From a checkpoint of a small transformer trained on Wikipedia: vocabulary 16384, tied embeddings.
MLP neurons of a small language model. Each row is named by its layer, matrix (up: input weights) and neuron, and shows model dimensions 16-143. Each number is 128 + 24 x the weight over its row's rms, rounded and kept within 0 to 255. Numbers have three digits each.
Before each neuron's rows, "fires on" lists the tokens most often at its 100 highest values on Wikipedia text that the model never trained on. A number after a token or word is its count.

fires on: "." 22, "," 19, "W" 9, " co" 6, "of" 5
L9.up396:090105111127154147115168114136116106132134116158114115123144127161120104137121100136154096139112139163119134141156100109151130097127134091115108139157120138107106141136119111104117114084098115144117121177170114103121097151141122108137115132085097171096185115112119157126121133120097114116128144078161129131104122101120132107062127100090118104111104121117120161111138119147147117115130

fires on: "B" 18, "R" 13, " G" 13, " " 10, " R" 6, "G" 5
L11.up907:085100144140111138115137062158125100138087134110154142112121151137118161106140100129132119153145150137092170182092151108110157144089098111095158167113081110098097151148131122163141114152119118131118165124118168112142187115124141129124131149129114126106122104119099120114136122108121129106193148099124166153157141142137158106118138138093173135112134097145094125139102084113171121112159

fires on: "," 54, ".\n" 8, "\"\n" 7, " |" 6
L9.up1146:108128154093082123161114137127121118183128127066120135159156139121131122069090098150104154213129160111072113114131131099126143087121126108113151098169127138123125133141149120184123129138161154142121085166123136111153136167156124120074159119119138137154071138105128075156106100117116107144120127158136146132151150114115158131128140176098099144123110115147157146173104095114127144137113

fires on: "y" 20, " of" 18, " entire" 7, " " 7, "ance" 6
L3.up464:131116115138129108155145112144136100156128156143096082140164147116124179153148090126204145143099097103129131159122154149145167098153186136134150146136112137125121163127120167112143095133113085127143126114118137124089145102109114160095136160110180128101104090166105119073150114158107137133156148150191125089137157143159111152106124126127122102094113147113109125147130152138139106126149

fires on: " W" 39, "w" 7, " files" 6, " w" 6, "a" 4
L9.up1144:097082113140168144101111119094164155176134144154151114143122091143115152143104131101136151128098085131136154085135161096135126155156143168095123136102127108134128085119110136150133137153095134116142128142166121159141122082165120132154150152095141151132112138139125134130143155166095115145156171140139081142123132143089164083130141110127100148114125132127119170129158099093147137104101

fires on: " of" 16, " has" 14, " have" 8, " de" 5, " pay" 4, " had" 4
L10.up1006:126129123160163137121160110167141057154145134149144096141102127137153136120105088114153119169100143115119153103130148097102116107146164087138107159144138120139163124110153165160101111095115131138078166105144136141120135124163081119119129130101132133180104139152103122079143103076108131096113142111122172127124102143128176140143154128158121123143080119133124110141145143110165092109125

fires on: " Carolina" 13, "vis" 13, "li" 10, "der" 7, " next" 7, " India" 5
L2.up1163:123123139152145137117088098121132126123144100106149132115135135158129151152123108115158096136090149142105165118121128090127105128140091124166152148116138127091076096148129074149136107141140177116071134112177101124162116093134161128130148111096142114140126180122194157090124094132106121123130139136113130099104130157176110139127159109124144108119106093119100185159073156096140087122131

fires on: " in" 39, " to" 24, " died" 4, " played" 4
L7.up1120:162119126109133140101138121140098161160134101138112074119125142106141148115131121116125125149126132137092130101112138117112093162158140129149110169135183095162135127154098128101145111163101145130112114127154110132132133148159178143163123136150153131167104110125108110167096125091072136154140140147150156148115120150144135111087141149191146108117105090146123111107148115101127153168149

fires on: "2" 99
L11.up433:118125130149145122106140138107120152123159124148145127145116142128152111098112150128117157092140100201100131127144106111135119099141090135107127141159141139128159146117129097135154106094113145115128161129072121115132137144157112151170129157115103132151098116139128156109143093110123152106148118154176128089096099083092122156124148111124112130146129102079117142170123137111131123122077

fires on: "==\n\n" 17, " of" 15, " the" 14, " " 11, " at" 4
L7.up1014:092141183128150115154084096104108086133112130082127117160151140088095127162139153147135115184125148177131086145132171142133163153114120166125191141116108109076128110123161120128123118110121132102106137104129159095134110193134131100117111134138123070109086115144164112144116085124101145123103105099141111125107107145113156077132112124129111124118143139137111119145109125137127098131149

fires on: " " 31, "1" 14, "0" 14, "," 7, " £" 6
L10.up1175:139126080163109086095125064130116173146129149131159087146140113095144115149132123138113148124134143140156115112132132186079145138169095119152096110107102152140105116115131124123131087193119140111134107172157155120128119113090074102158146168149138129104154113186132152087088139168129119115128098116142118081158133128128113116127131105102159136087084145127121183086134116106129145188170

fires on: "1" 20, "9" 15, "2" 13, "7" 12, "6" 10, "5" 9
L11.up839:112112110131105116115165071140129106152156139126133113086125115131135107127085158146130137147119167108168141120153144111142132118109143140181156125141131135137139139127170129135152118127088103136145110147125164146130137115116087152094159081121106134116096079111139091115130136133094050102090084146135140137129155129147082109155116124141105161086094095124108143125146138131073138068086

fires on: "." 23, "\"" 19, " the" 7, "    " 5, "ili" 5
L10.up282:138133173149127133152136126113158140110135142168073098121086159088103108095134088145142116126123182152123122117106139149125102102137091129091151092119110157100129140132131069132105133111108122117154138155168128145115135135129111101085161118129124102101081131128137087128132132140123141123144104115163152111099110130155137108120103180115162115124127125150154174133083119118159152108196

fires on: " /" 57, " game" 5
L3.up822:150093170152123142131152117130129113112109161182111131126145095115106095114127139127143103144128144128182107129150105131148125137150144144087160136095150147146137166182093152126177174183127138116097149117104122122157115154083143106109138095133113121160139113154143118138062173113118155131127144129118143145116107089125152130120125135119144133092117140120135121175139141145131084159135

fires on: " on" 23, " to" 10, " just" 7, " " 6, " On" 5, " also" 5
L7.up122:107110143190130139117112141160077154142133119151102118161097141083119127062127122106126140135109122122103111141111083099152123117129130096175128138121130143148161145056082125133145095125100116079128130141153125145144167093114121126147125086124107111140179149147082117142141174135093130154138141153140122124124123128096154198113128134108101118080111121121148158121087177099152097139107

fires on: " of" 48, " to" 7, "|---|---|\n" 6, " in" 5
L2.up486:129112160111112108127167134138137144172112166130104123143154153094140146131129131135122120117132125147142122106138119127118112110144123145143146124092137143134154153160083113143103089123106124147108177145158122121171150134144154151144107110163082097148140135135129145163162145173125140123132126137126173130127101157127112104145140118141214104097145136129143147138162113094147109148111

fires on: "3" 16, "4" 15, "." 13, "2" 11, "°N" 9, "5" 8
L10.up386:120107129166129134088152079126109129118111114108111117136102079160110146125085146179129114125132144160104116116113091103109150146138130132097163136143148130189130122148080154107121159123161108121096157159106162137180150206112146104097106114133115119100115100084115151152136140133163151142150122133138136131131177149127120142146095127096140131060082124131123112153148132079103122139151

fires on: " T" 25, " M" 8, " a" 8, " A" 6, " L" 5
L11.up202:135145120109089150163098067116149099163105131144113156186165141112105129130070146146133135128112163136095143120131189106111129166126169123160164122105114085132127137136139126111164105126168100105111115109133173087119124110168102160133096123119099134134146139135136103149148136161143106131104110126199100111139090182146118098168125131102150133115169119130135118100110114144139126128101

fires on: " |" 38, "°" 12, ":" 9, " located" 8
L10.up468:150099150170183141109149081112106156149153124138154122145122131122143108105095108140129173120107107144105119157114121169112130103135124138158147175118145148128109137123163126115073131113168098173153113154157070119096113134129138111124168109156144133146116082121126122149103144124191116177084099111176175095160125135123173090134135098084109114132117135113097124139160176067138125125139

fires on: "al" 49, " to" 4, "ake" 4, " Railroad" 4
L2.up408:108141174140143150114158146143171112124101118161109124125119126137121167143146123159138125139115145117117149118129131163116149154123150113163091075131146110100125151118103096110133130116130136164116102131124124168166115122086166156147127117134138113121119125107131153122179098132094147082102131128097175107149117110132113148103124165122113163133111135114161103149153175106139111067091

fires on: " and" 24, "," 18, " (" 9, "E" 4
L10.up751:094096167174111154126128150070085142130082165161116117139096168127149142147153126108155149142109135100087102149136113114084164141109121125126151127105102132119120091100099090101125165165138110145099096101137113079155138091133142132168107132133123126164164082161131169125122140126151113165146167140106139105163158108143141081098136188104144133113142148091125140141085132045125147100141

fires on: " " 65, " (" 10, " of" 6, "°" 4
L10.up1071:129110094191165141126148119120137099120114142154147139121163068115112146118112125118131141138080114132178109112179091116173155106113120157165117114124105142147141184094151154141131128098172115084121109120110077124097100145092119126119135130169152131103148146156139099112113120128175138105152116155142116147116075102201163208166120116120116090091114123116143114099108108097161150111118

fires on: "a" 19, "yl" 11, " considered" 9, "lor" 9, "i" 5, "es" 4
L2.up645:134122109143104152117126129167126121100165111117143145138115127131152121158123122117129157136154140143152098171138146141126107122120116138157111118141112119139141098117105114124105118074175108177125190100122111133158133121138120099127121137154119118141103147107120130121093147131093129092136139071128086148172130116156096135130173135141171126149121165132114144161132159128133080089146

fires on: " f" 30, "==" 7, " F" 7, "y" 5, " |" 5, "|" 4
L11.up470:145099161174129132094117103098139059133097102178085102125143151111141156177119161114124104157121130106102127152132128081141132135115102171087087151102130112127103182101100081131111105172181117164134104137161142113129151119164113152160167154116124172111096155164141143100135085121115124150103128146130108107155093130081123161111127166159140143086136156117113134154099160104128113112108

fires on: "2" 34, " in" 12, "1" 8, "9" 8, "0" 7, " J" 6
L11.up103:073099141108132136109161157128121147142139129147185119129144106135097156112142157118115134115144151086084096174139096152151095132116178114106145109126144125108125099128067119072102107113095127114110125129134079138121125103135133112153121125148134094074132143098146152181102144123161126103113116161177119120148148110149125072120144133116116147104118144106088125127100107137128121119153

fires on: "." 59, " " 22, "–" 5
L10.up709:125122116145125118105098144120138143131139124169136116113103134172112133136115082151112152132099167125107126106125089172150124110145114137160117114084104169137087118128089150101137083131133135116135139132119111125153109148106115135142154127152115140141168140104155170106089109147148150134111132135155078126135145142099097112141114132130137151145141164123131099082134114107154107143067

fires on: " |" 21, ";" 10, " consists" 7, " one" 6, " part" 6, ":" 5
L7.up132:102079111162156138153132133130093148142126094086114114154111142146151098093124114152158158106118107132148088081112184099155109107092126152125168124149113124131140076149113122131101116160140089159164134105092076143120163161145144133134158121164161128082124107083119115161140111132132135138163105177091152132094130162129094120151143102125163143134124150099071167167132155152148124147166

fires on: "," 56, " and" 16, "0" 8
L7.up1169:101129140090141126144102142131135123179142150126135114130118137102143131168150163154117080150129144080157140123129108168152132124150107137097119115158082142170166116148109089149139092104143112150122127130161137146122093165104131163109142184100112126134127134141137121124171111151137147151063132127090148118121167075093097093148117107132113127162096153191121090161178090093151127150153

fires on: " (" 36, " \"" 23, "-" 14, "." 9, ":" 4
L11.up733:110133177107153131149138138118121122120098179093120119101109184126113122153144108111137118095121159081090085090125110169172096161159112131175134146140135103080114117146131125126115150145105123119127161128186080107120107156118076139139158162144129099097119111109172160128139118120150141157148133120089117130143110089122125138101135142127128159123135132152130139125157095107146102160087

fires on: ":" 17, " " 12, " (" 12, "G" 10, "°" 7, "og" 5
L10.up98:089070134172131149128162131098079096136135184136086115075113137138100150146176140118146155156167122145128109145116148108129147087103126160132140177120119181135142139075125151150101096120119118128128086107097117132091136125087111119135176106123127112124152116116155142127147152125122120122144089114111106147120092131136117182132137137124170098132093112116151178099138124092117114138130

fires on: " " 67, "1" 6, "N" 5
L11.up536:168116131112150097126133128154089093134111132108092143158152149185091126120108129149132149132100096093077136088103130114147133143127094153093169080100109160133151141184116126110139143123149068103112101159141104082111100101163124110102146128116114123104083147121136111162109120144147118112137072139129110144129118192146126185116107165113162132153124132137152132129132108142166124133123

fires on: "." 16, "'" 14, "″E" 9, " two" 7, " one" 7, "anion" 5
L3.up876:130114158117087147090132116114146174156117088164136148110157139102145151099144099127175135124148183105131105076118171134151144125118148110175125116111175087126098161113143136117164109109118154167150124150113135144119126122139124075123102116154128108165105124103134120086140136155139090130089123117167131164139120153145125146120146153130095111133117104124118124103113143129145159113112

fires on: "," 55, "%" 12, "." 4, " To" 4, ")" 4, " to" 4
L11.up1196:151109151145139091118155124109145133145123134129109165111103111107122182106164148145116066081141121140104145146099095180109137106140131136154134160115140131185127152147109103122113102112136132110100100159162103152113117158116120182108081119149177116078107169141091103124079164103114160136131108136128133174147112103105160121119122145152140098103117136125113093131111132172109093111139

fires on: "," 50, " Carolina" 7, "oc" 4
L7.up188:084157122128131107118111165144132124106128105160149115175148190127185147152079137113086100173130111115110101119126119109112142096100167147114117106113164151133090149150099077143118123139118175109101097165109119105094100163152148090126149126085133188108106127152156135124088161150123103113145128110118140148105129162112148129154148121115155159122132119128144174138104148116131090093156

fires on: "1" 16, "2" 14, "3" 6, "4" 6, "5" 5, " debuted" 4
L10.up1052:172135123192100116128160121117165095155158144122101093171142099098080110138138109123151116108141126112100124118119120156127110185104105173182160166148157146117117139115143171120133103158162157099185158134127170114133130093122114132117129133125089136106117075135119147119126121116110098100103098091117143149154135121097151121131105133128110139095092122110123154108169114097140120144117

fires on: " S" 22, " F" 17, "o" 13, " N" 9, "9" 4
L11.up477:137148091147108091104141120142098136140161140142086143156124187137168131115131156138137143133134128129132150152067134121152121142102100168124159122100154139120116083179166154116145091106154132128162126101130169168115119143123147117136118136102108137096104180126069123127110104083110091138147121135128115143098098121107112139155126125150156109075138147130143114174139134128117154074118

fires on: " " 56
L11.up177:139130092096138120114121102106146128165136156112119160149133101118107165128109083147136120124118115066124153078128149124151093122106170124133141118149147135127117100131127144080119151134132093081147107146114139153128151118133174134155143124128116130156113131171100093081141087127137116123137089149125123115153147151121114132136102112158117101129141124126142139085155097091171126132149

fires on: " and" 29, " |" 24, "," 9, " of" 8, " " 6, "t" 5
L7.up882:122092148144146110150130127080111135137140161082156095134124156140145158085130106109127104112129125137112128090104136120077144129144076121111133174152116110133139085143132111140081121172133131138110143129118114113127126088089134128156130127139124138156164162145147142137083132129090070101118120121116117096152120116149136133159100093151113138077085188135133182167176118134172098107152

fires on: "." 74, "," 10, "\"." 4
L7.up618:120101168160098135098123112106191163177141116116154107050182145095142109172132155159140093134157138114160126105103140164115100135128118085085158153159158097143147119100103125109106084142105107128124113131123145123142085159113119128136115166153138121153175124129120175124146135132142102179154132095157122135091077091131132146135075105141109198088099106157147139136130113138116121090127

fires on: " of" 35, "man" 10, "ury" 7, "0" 5, "w" 4
L2.up353:134143168145159120093115128106127101089119117134139134058098111084137167133130126138132115119147117130132080115132112124133139142191170115144090159099115172118167115161105121165124108079145147132137143117103110125122124125150093164127116150163142145141113124085092163103155104092136167140117129146115124094123140079111125140107177118090112145147147152126141172117146159101081128172109

fires on: " known" 16, "ius" 14, "de" 6, "e" 6, "s" 5, "ille" 5
L2.up827:104136129158125172119122090093119093154162140074089073157143145107130163164127091109132139146100134114106103117191128110124157116136126150125109165162102127122124138119129099150124132126103142132107152119117139148135124127116188135107134131128125092111169155130131139105074158106123131120142146122159109108166132108129110146139160117153128112146160147108158140149118110112154160113107

fires on: " " 46, " +" 8, " |" 4, " (" 4
L11.up441:135131149150144134127149117097159111152150178137144123140142140137142106102144080150143134118144136129148119140119097102112125093124146169129172065121155128128174116131105157133124092136118059121119113146081115121109116172076105110101161135138098113135136096121153113102144175087102127127127098096161137132074120149126153134145128140186165122122148135125112122097121129128095180164147

fires on: "-" 46, " (" 29, " " 4, "(" 4, "," 4
L10.up74:127136168111106127129115140105095135101100167130114098124148169146097134136140103127112133125093124113164096171157129129115134107082116130149162099095161087111102145117136137160127143141164130129158106126141134076123121090087118103112131118119106107115112157115137097153107137196115120144129082155142154127140117127085173092090108167165103103150097097132112143100096132057150125165095

fires on: "an" 24, "." 13, "'" 10, "ung" 5
L3.up381:112108133152115150155086142123102144156123118117133146117127127127112164099139101126127147168128162080119102111109136074140154125150132112105150141138162127156081128140128140128177150157144161141119134137057120135130110087112127112175117144077135135131157133110120121099134168108159126124135133141144153114080123108089097140084134167134106160136122095126158139173120150148145111129114

fires on: " |\n" 55, "\n" 8
L11.up1279:152118108121124172115116105124116151154110105130178139106117132149121088087147111140084090136137132110131100130134173097149124167117169141105171115124066134141154108169123151107154119125102149065151168149136137142125088126170167150120120166121123084147142147125133098148103191149113127118111137153135115120147089152132164167092166135138124135097138144115114106129105129166093144116135

fires on: " in" 30, " In" 12, "In" 7, " |" 7, " to" 6, " is" 5
L11.up209:170157161114145120093141102137147164083129119140124092152142154122143102139122094111116107097103124136139134161143129121129131099084158145112126185128110095168106119130135119117170112096096113113125102141132103139142127107121145154085112102099137127148113131136106120099089140171127139160131125153136124125157087134109103119095132145106114108151168106113125086110103095137115103108102

fires on: " S" 35, " part" 6, " Sa" 5, "9" 4, " Se" 4
L9.up523:116139129136074162103085155113157138121122136136142139128110170131152154114113150148125121134140151163176132108115100109174152118128125119155135111181110128094144077138100136130118142124142147149147111124131130119143087166115098116163154135107106152138106137126120102175114119167108099139122131097108166124178129065148104121111154131134144121074125144130137121118143156132155149093092

fires on: " to" 30, "il" 14, "iction" 4, "el" 4, "or" 4
L2.up734:104064111093124146116141112086083105130103129114142117148077157096107116158105134144135152131136097120162126162132158095122106138129136155167119170138170144109122168119112153169136115121131117117133114162118111080122121129142169127133141165166089129141088164128143155083139121159080144154113140132131146091140102123131107151124112144143161099167129145076115178171128129094104168132143

fires on: " L" 62, "0" 7
L9.up660:099140072097128145084194110129100123147125207155072139125150097120103137122125156130073106156145132123116140116098133117111121128121170079140121145115167132095085155136135134106099108094121127094145120115141133145108157160136100147113107113139134096118167163125137164100146119142144082098124141115119126101111093139131150140124137155105128134127116154094116134118141111117150145099160

fires on: "." 20, " to" 19, "ose" 4, "apt" 4, "ued" 4
L2.up996:132156149136135119167132161113118156094146141117130132135146120125104194131138118136172146096162152144133102142151122092152139108137139124130130125129158169130139142108148116153111155116130126056165128132130139137140134113106170116115129135118140130121091121113079145102137088085139104073118155206133139098109161129131143115103131186141122128136106135162109131144091104133131128121147

fires on: "," 42, "." 11, "7" 5, "3" 4
L9.up386:105122088139162157134140100132113087146157132146087116138132136138100101151144147172134107142124134170092141151116153139088159094134164124169152149117103130147183158106171173118133102113137122115126136126142181148133105143106115095139110149125158130117146128127125139122141156088099089103096112121161118133150125124119115104113114104109174138130163163131132108097129131129137087126145

fires on: " (" 25, " " 13, "–" 11, " U" 10, "0" 7, "R" 4
L10.up313:146124144135115127152134176122127138155193115106162140149141149119086123144134132104133119102215128092111166114088090109170105095115113142129140075088146134112128153133150123129150116107133141092104107144123149110112126118097158118117150163140153116116163099126165149126127138124127170105107108122127080145112110089117095121153134132103180109127151140153155116103120120126153104119104

fires on: "\n" 29, " (" 13, " \"" 8, " |\n" 4
L10.up1146:118116129096096109132174129083102104160121096152156093140084140095121131142111109161154088090121117139097118133155115126124065134118158149146124111143065139140129122098154125124150118097135150160140121102116139137146120133110163146140126185146156127118192137111148131125078171125145105175139105089126113101189128126132115127113160135148121159112135146139099113119119099084118118167141

fires on: " " 38, "." 8, " one" 4, " late" 4, " two" 4
L9.up365:132103108135133169141121110151139107110089123106117097107108149119110147153127121085088177119126133108107114105122108133118097132148142130139144128082115130140081145156114113160122162130117115143106157131125075153147089116121148093136176185125111105138102089104128119115105129142175083156082157124149168108126137101103105067139169118138161155113105159131134111094088123118185110123138

fires on: "," 50, " " 25, ":" 11
L10.up624:139133126145126138111073107117093097100137100119116143180158132171137129126118102127090125080095125140157078139134150125085126104122108135098144168138110140198094107167140115131132111136157141104128148130074162168169125110126119134162101150145092093181151119060127119131086154163102104120116108124121135125151139099127149108095122119105115132115113127087129158098113103165140150142126

fires on: "|---|---|---|---|\n" 13, " be" 12, "|---|---|---|\n" 9, "known" 9, " known" 9, ":" 5
L2.up656:192161130162124145101157093113135138095107146113152116084154168143121148147129139127106109092140135081189154156116138146107120137156134122114138128133105160128137146118133124111134092105113092095151113132193138127112108156126148123111104141133144145134151087147117148153173133130137130126176165093150120115121081148109123070126118136155125113143166129155122115109146112155142101132117

fires on: " " 42, " of" 17, " on" 4
L9.up12:133164150160137140120102110157117114092157117108103136161153130136173111098077117118133131132118137126155116112088134096110118090121163119111166125121122140133147093076166156117085103121095094140119145122111138100114141131146123111116110128126175134156112186122144136123086150116092113204114139167137108071134117099084166122078111143107115146117132155134121145157109157099127110090105

fires on: "==\n" 26, " at" 22, " ==\n" 5
L7.up913:136126126131145111089138129122152111114082152153164136148142173077078159134159127165147158157087112128140169153133157110126123142093126111141118127119146134137084097097134112176130170124120109158128157139140075141111146154126116154129129120129099110133119129110141138137096101142093148084151132109099116139112098109154121060132139121130130098095121168124094105147114151175156161121125

fires on: " a" 27, " A" 15, "A" 7, " =\n\n" 7
L11.up662:126135151122120114174145095121156123107135136116131147138184162116133119137130131102095157131113136092115159081130148148108134145098147113179126130099152141103143100127107116163159107131097133144143121120151138099173099117157107133123093138140151139088126144105149112116181131141121123118136111083120100121107109119122083102101119139144133107102131142159102092116118120110159159160091

fires on: " from" 26, " of" 21, "or" 7, "ip" 7, " " 6, " on" 5
L3.up796:149133175153103164144132077128159168129131109121145134165167088138140107141115095138132100111132117117155157136129091151119139119114128164133130107112136129099132160095142122104143121103114127124122129064116147161130113123119107152109142118102181169125110126144158081135147124163129183139098122133111115122160141169145147138100110093152122108092128121102151143138135124138156116115107

fires on: " " 30, "–" 30, "\n" 10, "-" 8, " (" 4, "\n\n" 4
L11.up370:190120124125125082122143113154089129187124127137102120126097182147078150119129157119141130098127144113109144149124148124179147134109125127167126128102103184152100130206119119116137134135069132095154106101087115121096169113139146109133128114161120109140143147122083153130108151145122160112100147147126150140115111102131098129110121143117148108109176141147108121128133101166090117148099

fires on: "9" 44, "1" 27, " " 6
L9.up606:126138116115136140079109159114117132100111112110125133133164150172160155123129135121132186133108160149156142124114143106125120097124122142094102095181106109168139116137157074143138143064171122145159084147121115134143141132127180195089151153133139104124114121141125120104121095135141138167115123135127112136143102134119113134111142133114142132148092122160161128121096101167131104090144

fires on: " " 38, " an" 5, " ex" 4, "ous" 4, "an" 4
L9.up965:135135164137146095127146114100121143091134122131122089144095142116128099106137107155110098181133107137136121130135150145129123100082108223131160133138105123115131103146120122085121118113098130096136144148096140131142126116128159094172123102148117155129082133136087101055113118118146119094126152143135131105157120114110113113121118124143142139141120127117101116158166113117119110163122

fires on: " " 98
L10.up656:100151130140120104128115150131144138125142089109106130121115123161147100164148119145143140131097111147154095128106139127120132076161119182096168176142091108132086127112093097075138088117131066120108147112111157116158061148108142142130124157156103105143144146183151107113147121108108098159126153142139089155172111119076156094107107144150134128089111129142146146126148126082150129125136

fires on: "." 33, "°" 11, "," 7, " of" 5, "7" 5, "\"" 4
L9.up1086:099127120133161127116137049144139095125140121090127133144131121118139120112127087089162122110157139114110106114141090086129104106148110065108128161171113131112157113118123171133108108102155105159101093137137158109129147128119087117120099120125131145164124073133084094132146063155136142124125156161109150118159116103134172118124150123126100135097125151153160155131127133149141147125115

fires on: " of" 45, "0" 22, " by" 4, " at" 4, " led" 4
L7.up398:102109170134109097124152120140117135138148107132096092133142169112097121147163159139124102161062136146111139122126120153101167148144153139170095148102110103095165120172102111137119141120099132062135139082101150085157138097130116109115105119125117102124147130143090188141171118131152091131111172101098122133113100119136141105149226085084167116153093135163158149128138103104137149131117

fires on: "." 54, "1" 14, "," 13, "2" 8
L11.up1230:105088103109115170141149118150129106130149134110088154122114119153123139131094094160122136093113120148116093141152157105110159163128112131121139155176158129112154127112118145101108126135149131125141145105146130149143159148095142089132164106079144095109111148158122128141110189113120153140123090101127113125107123103096106112156104142147130127125099076150175104110121124143116111125128

fires on: " " 34, " only" 10, " with" 9, "d" 7, " on" 5, " to" 4
L7.up57:133127170133150113110082162148120133128053134143142138106143090123115126131111126145089116105119126117119150142142134130127124124127154129123137081128134116166117106091126127146104107141119134163082133114097119175145101143164128158161113170118125147118114139131134088131134124126071170153117090112135109154152099169083114163103097111094131149115152139114132154128150087128097092142101

fires on: " " 54, " R" 15
L11.up812:122139127130129186140135083133094166090114141147169153164140103134137136119136108086138137135170105163143153163135137130100154179179086140138106093103098123143064076147111154122124115143092140096158112107113131101169142109114130122111140127153119123136137116128126117126108135135097099086214128146116111155127118151097112106123168119099173131087103135110142150104117093111162124166154

fires on: "2" 30, "0" 16, "6" 7, "5" 4
L7.up1194:166092112066111127080150139127165120141120116184115094171120108116126116145113123119118079110139089144154160122072090104148155115165137109130105095093137111138128111140132126153126110164103091119142080127145117101138167167170163115113143125127122121072096141140119141110090086141103177164159137081116120111156123142153148134130118153145109135133138132121131095156136124156107090163106

fires on: " " 45, "z" 6, " C" 6, "–" 6, " Congress" 5
L9.up743:090146168170085121168096143111157150141138134174092064175121108177116119115158122169105138146127125118096125134158123104157141121076120136115085178133137159096128091156123146105155132135085127111126143127168093116128120130107109153102127099161144125139130124133114097097157144103120133125121129137110133117162153136062108117106127148138136133099132141162123143088122189105149129159081

fires on: "2" 24, "7" 16, " will" 8, "3" 7, " it" 7, " would" 6
L7.up582:116129125127144102125137124109121155135112134098154129110109135155144184163147067108164110143127162141131096082128156075129160126165141135107165164133098125114089084154121122136130147179116156134155138115142126127165102130119144139131137131135134102099133144144092090127119101126160142148162102104106166124135127126163155132115120165105144122106082149133133101112162125094090130102121

fires on: "," 30, " as" 11, " out" 7, " an" 6, " made" 5, "2" 5
L10.up508:154119157135100120157132134135125125118147140165118095138139147107111070140115122168135091120130146122135083113160087172102155145066111123124171154097148165157114120145107094111078124139086146122141107105161157087140137119093164138111161134092116155138132127073109072114130134136130101197120121105132077119107145110131144125123128114132150101116111082136177089140124127111107069136141

fires on: "0" 21, "2" 18, "9" 16, "1" 9, " that" 6
L7.up520:193117101121122128067145157110100106154128138154127127154132114106135167130112152099139162146081125130118113122107116102125148092134123121135099113160118074118118125090112142130177135091144134091145091085087152123147116136123155059138123142131130121118119128125106150158115051155128112141124149108119127069122106128120142117098114103110148169120152111138111147163084121117139145117137

fires on: "1" 16, "\n" 13, "8" 11, "9" 10, "," 9
L10.up76:121107141135136149136100144116147113148124126147135125119146086118150175155091117096130141134073188119110080110141121144127106127138136153120145097098091114141132163141101117083071111089120168130133122154139129161130125143152105155143145111149108132097140162143138149140104161095146102121170175104152159169104127081107174090111119107150157104110128098092158145096133100092138138082131

fires on: "," 25, ")" 9, ":" 7, ")," 7, "enia" 6, " LAT" 5
L10.up226:128131182123149087104127111125123136165126130125076125120170155171091135069155137152171126107118116140096141156162095144108114126138150173136135135125156159126110141130061084156112126117143076148121160137153121122121107096168126127123119176103123146113110174142118106141152115151118121154138164128148091109131127115095112144149130154115115122116121160104155095117124114114103131124166

fires on: " " 27, " of" 18, "0" 7, " inf" 6, " the" 5, " since" 5
L11.up1035:105166148137137153159143142140162109143139126133165178114140109137129094143105141145143118101138150108128141153152146157094175065089144083184139122097110093142141115118152124127101148099115082107106129092121169140123142115087143127112149155094141111137098142140158118161096124138102147134080108166101126181116118092117105139122117092140157120098155141147122144056135181133123141142116

fires on: " is" 28, " was" 17, " of" 8, " in" 7, " (" 4, " |" 4
L7.up560:142159089142131123114133102146136089133112109161148169114129147068124127112131107145093094165090139089170065127126059141143131147083121101146115111154143126119145132113157133149082140166084119187120119153156088113157108142139143111140095118120122135106113070133126118111122103177177082157123118146114140133122139147132146115096120124126096104088118145136158155136101099105138099084099

fires on: "es" 49, "ter" 14
L2.up837:179075094120124150147108104114148113105093101135155141124127138124128184126150124132084106096100169149098134117156145132144159150123165128099125166158109169156141117139171097116139135148129109130138150114087142123112153101123136157099122091148152134152156150095133151164145156080105137115056110099157126133133069105099110118095143134107144090152114159100106142099133098144141072101138

fires on: " |" 75, " /" 6, " is" 5
L3.up1164:154145136131140169189113167138114144130103171152148138135075146157123100099105145110167119178098134128133125106126114129158121104126097120094168122126125154089158122159123144127189154117099131131123126148158086165168152095082126153112153106126123139120124132117145132144153134121118086162112123161087121148104120168094139169073081121146117096120141133163169139172153129142100159125118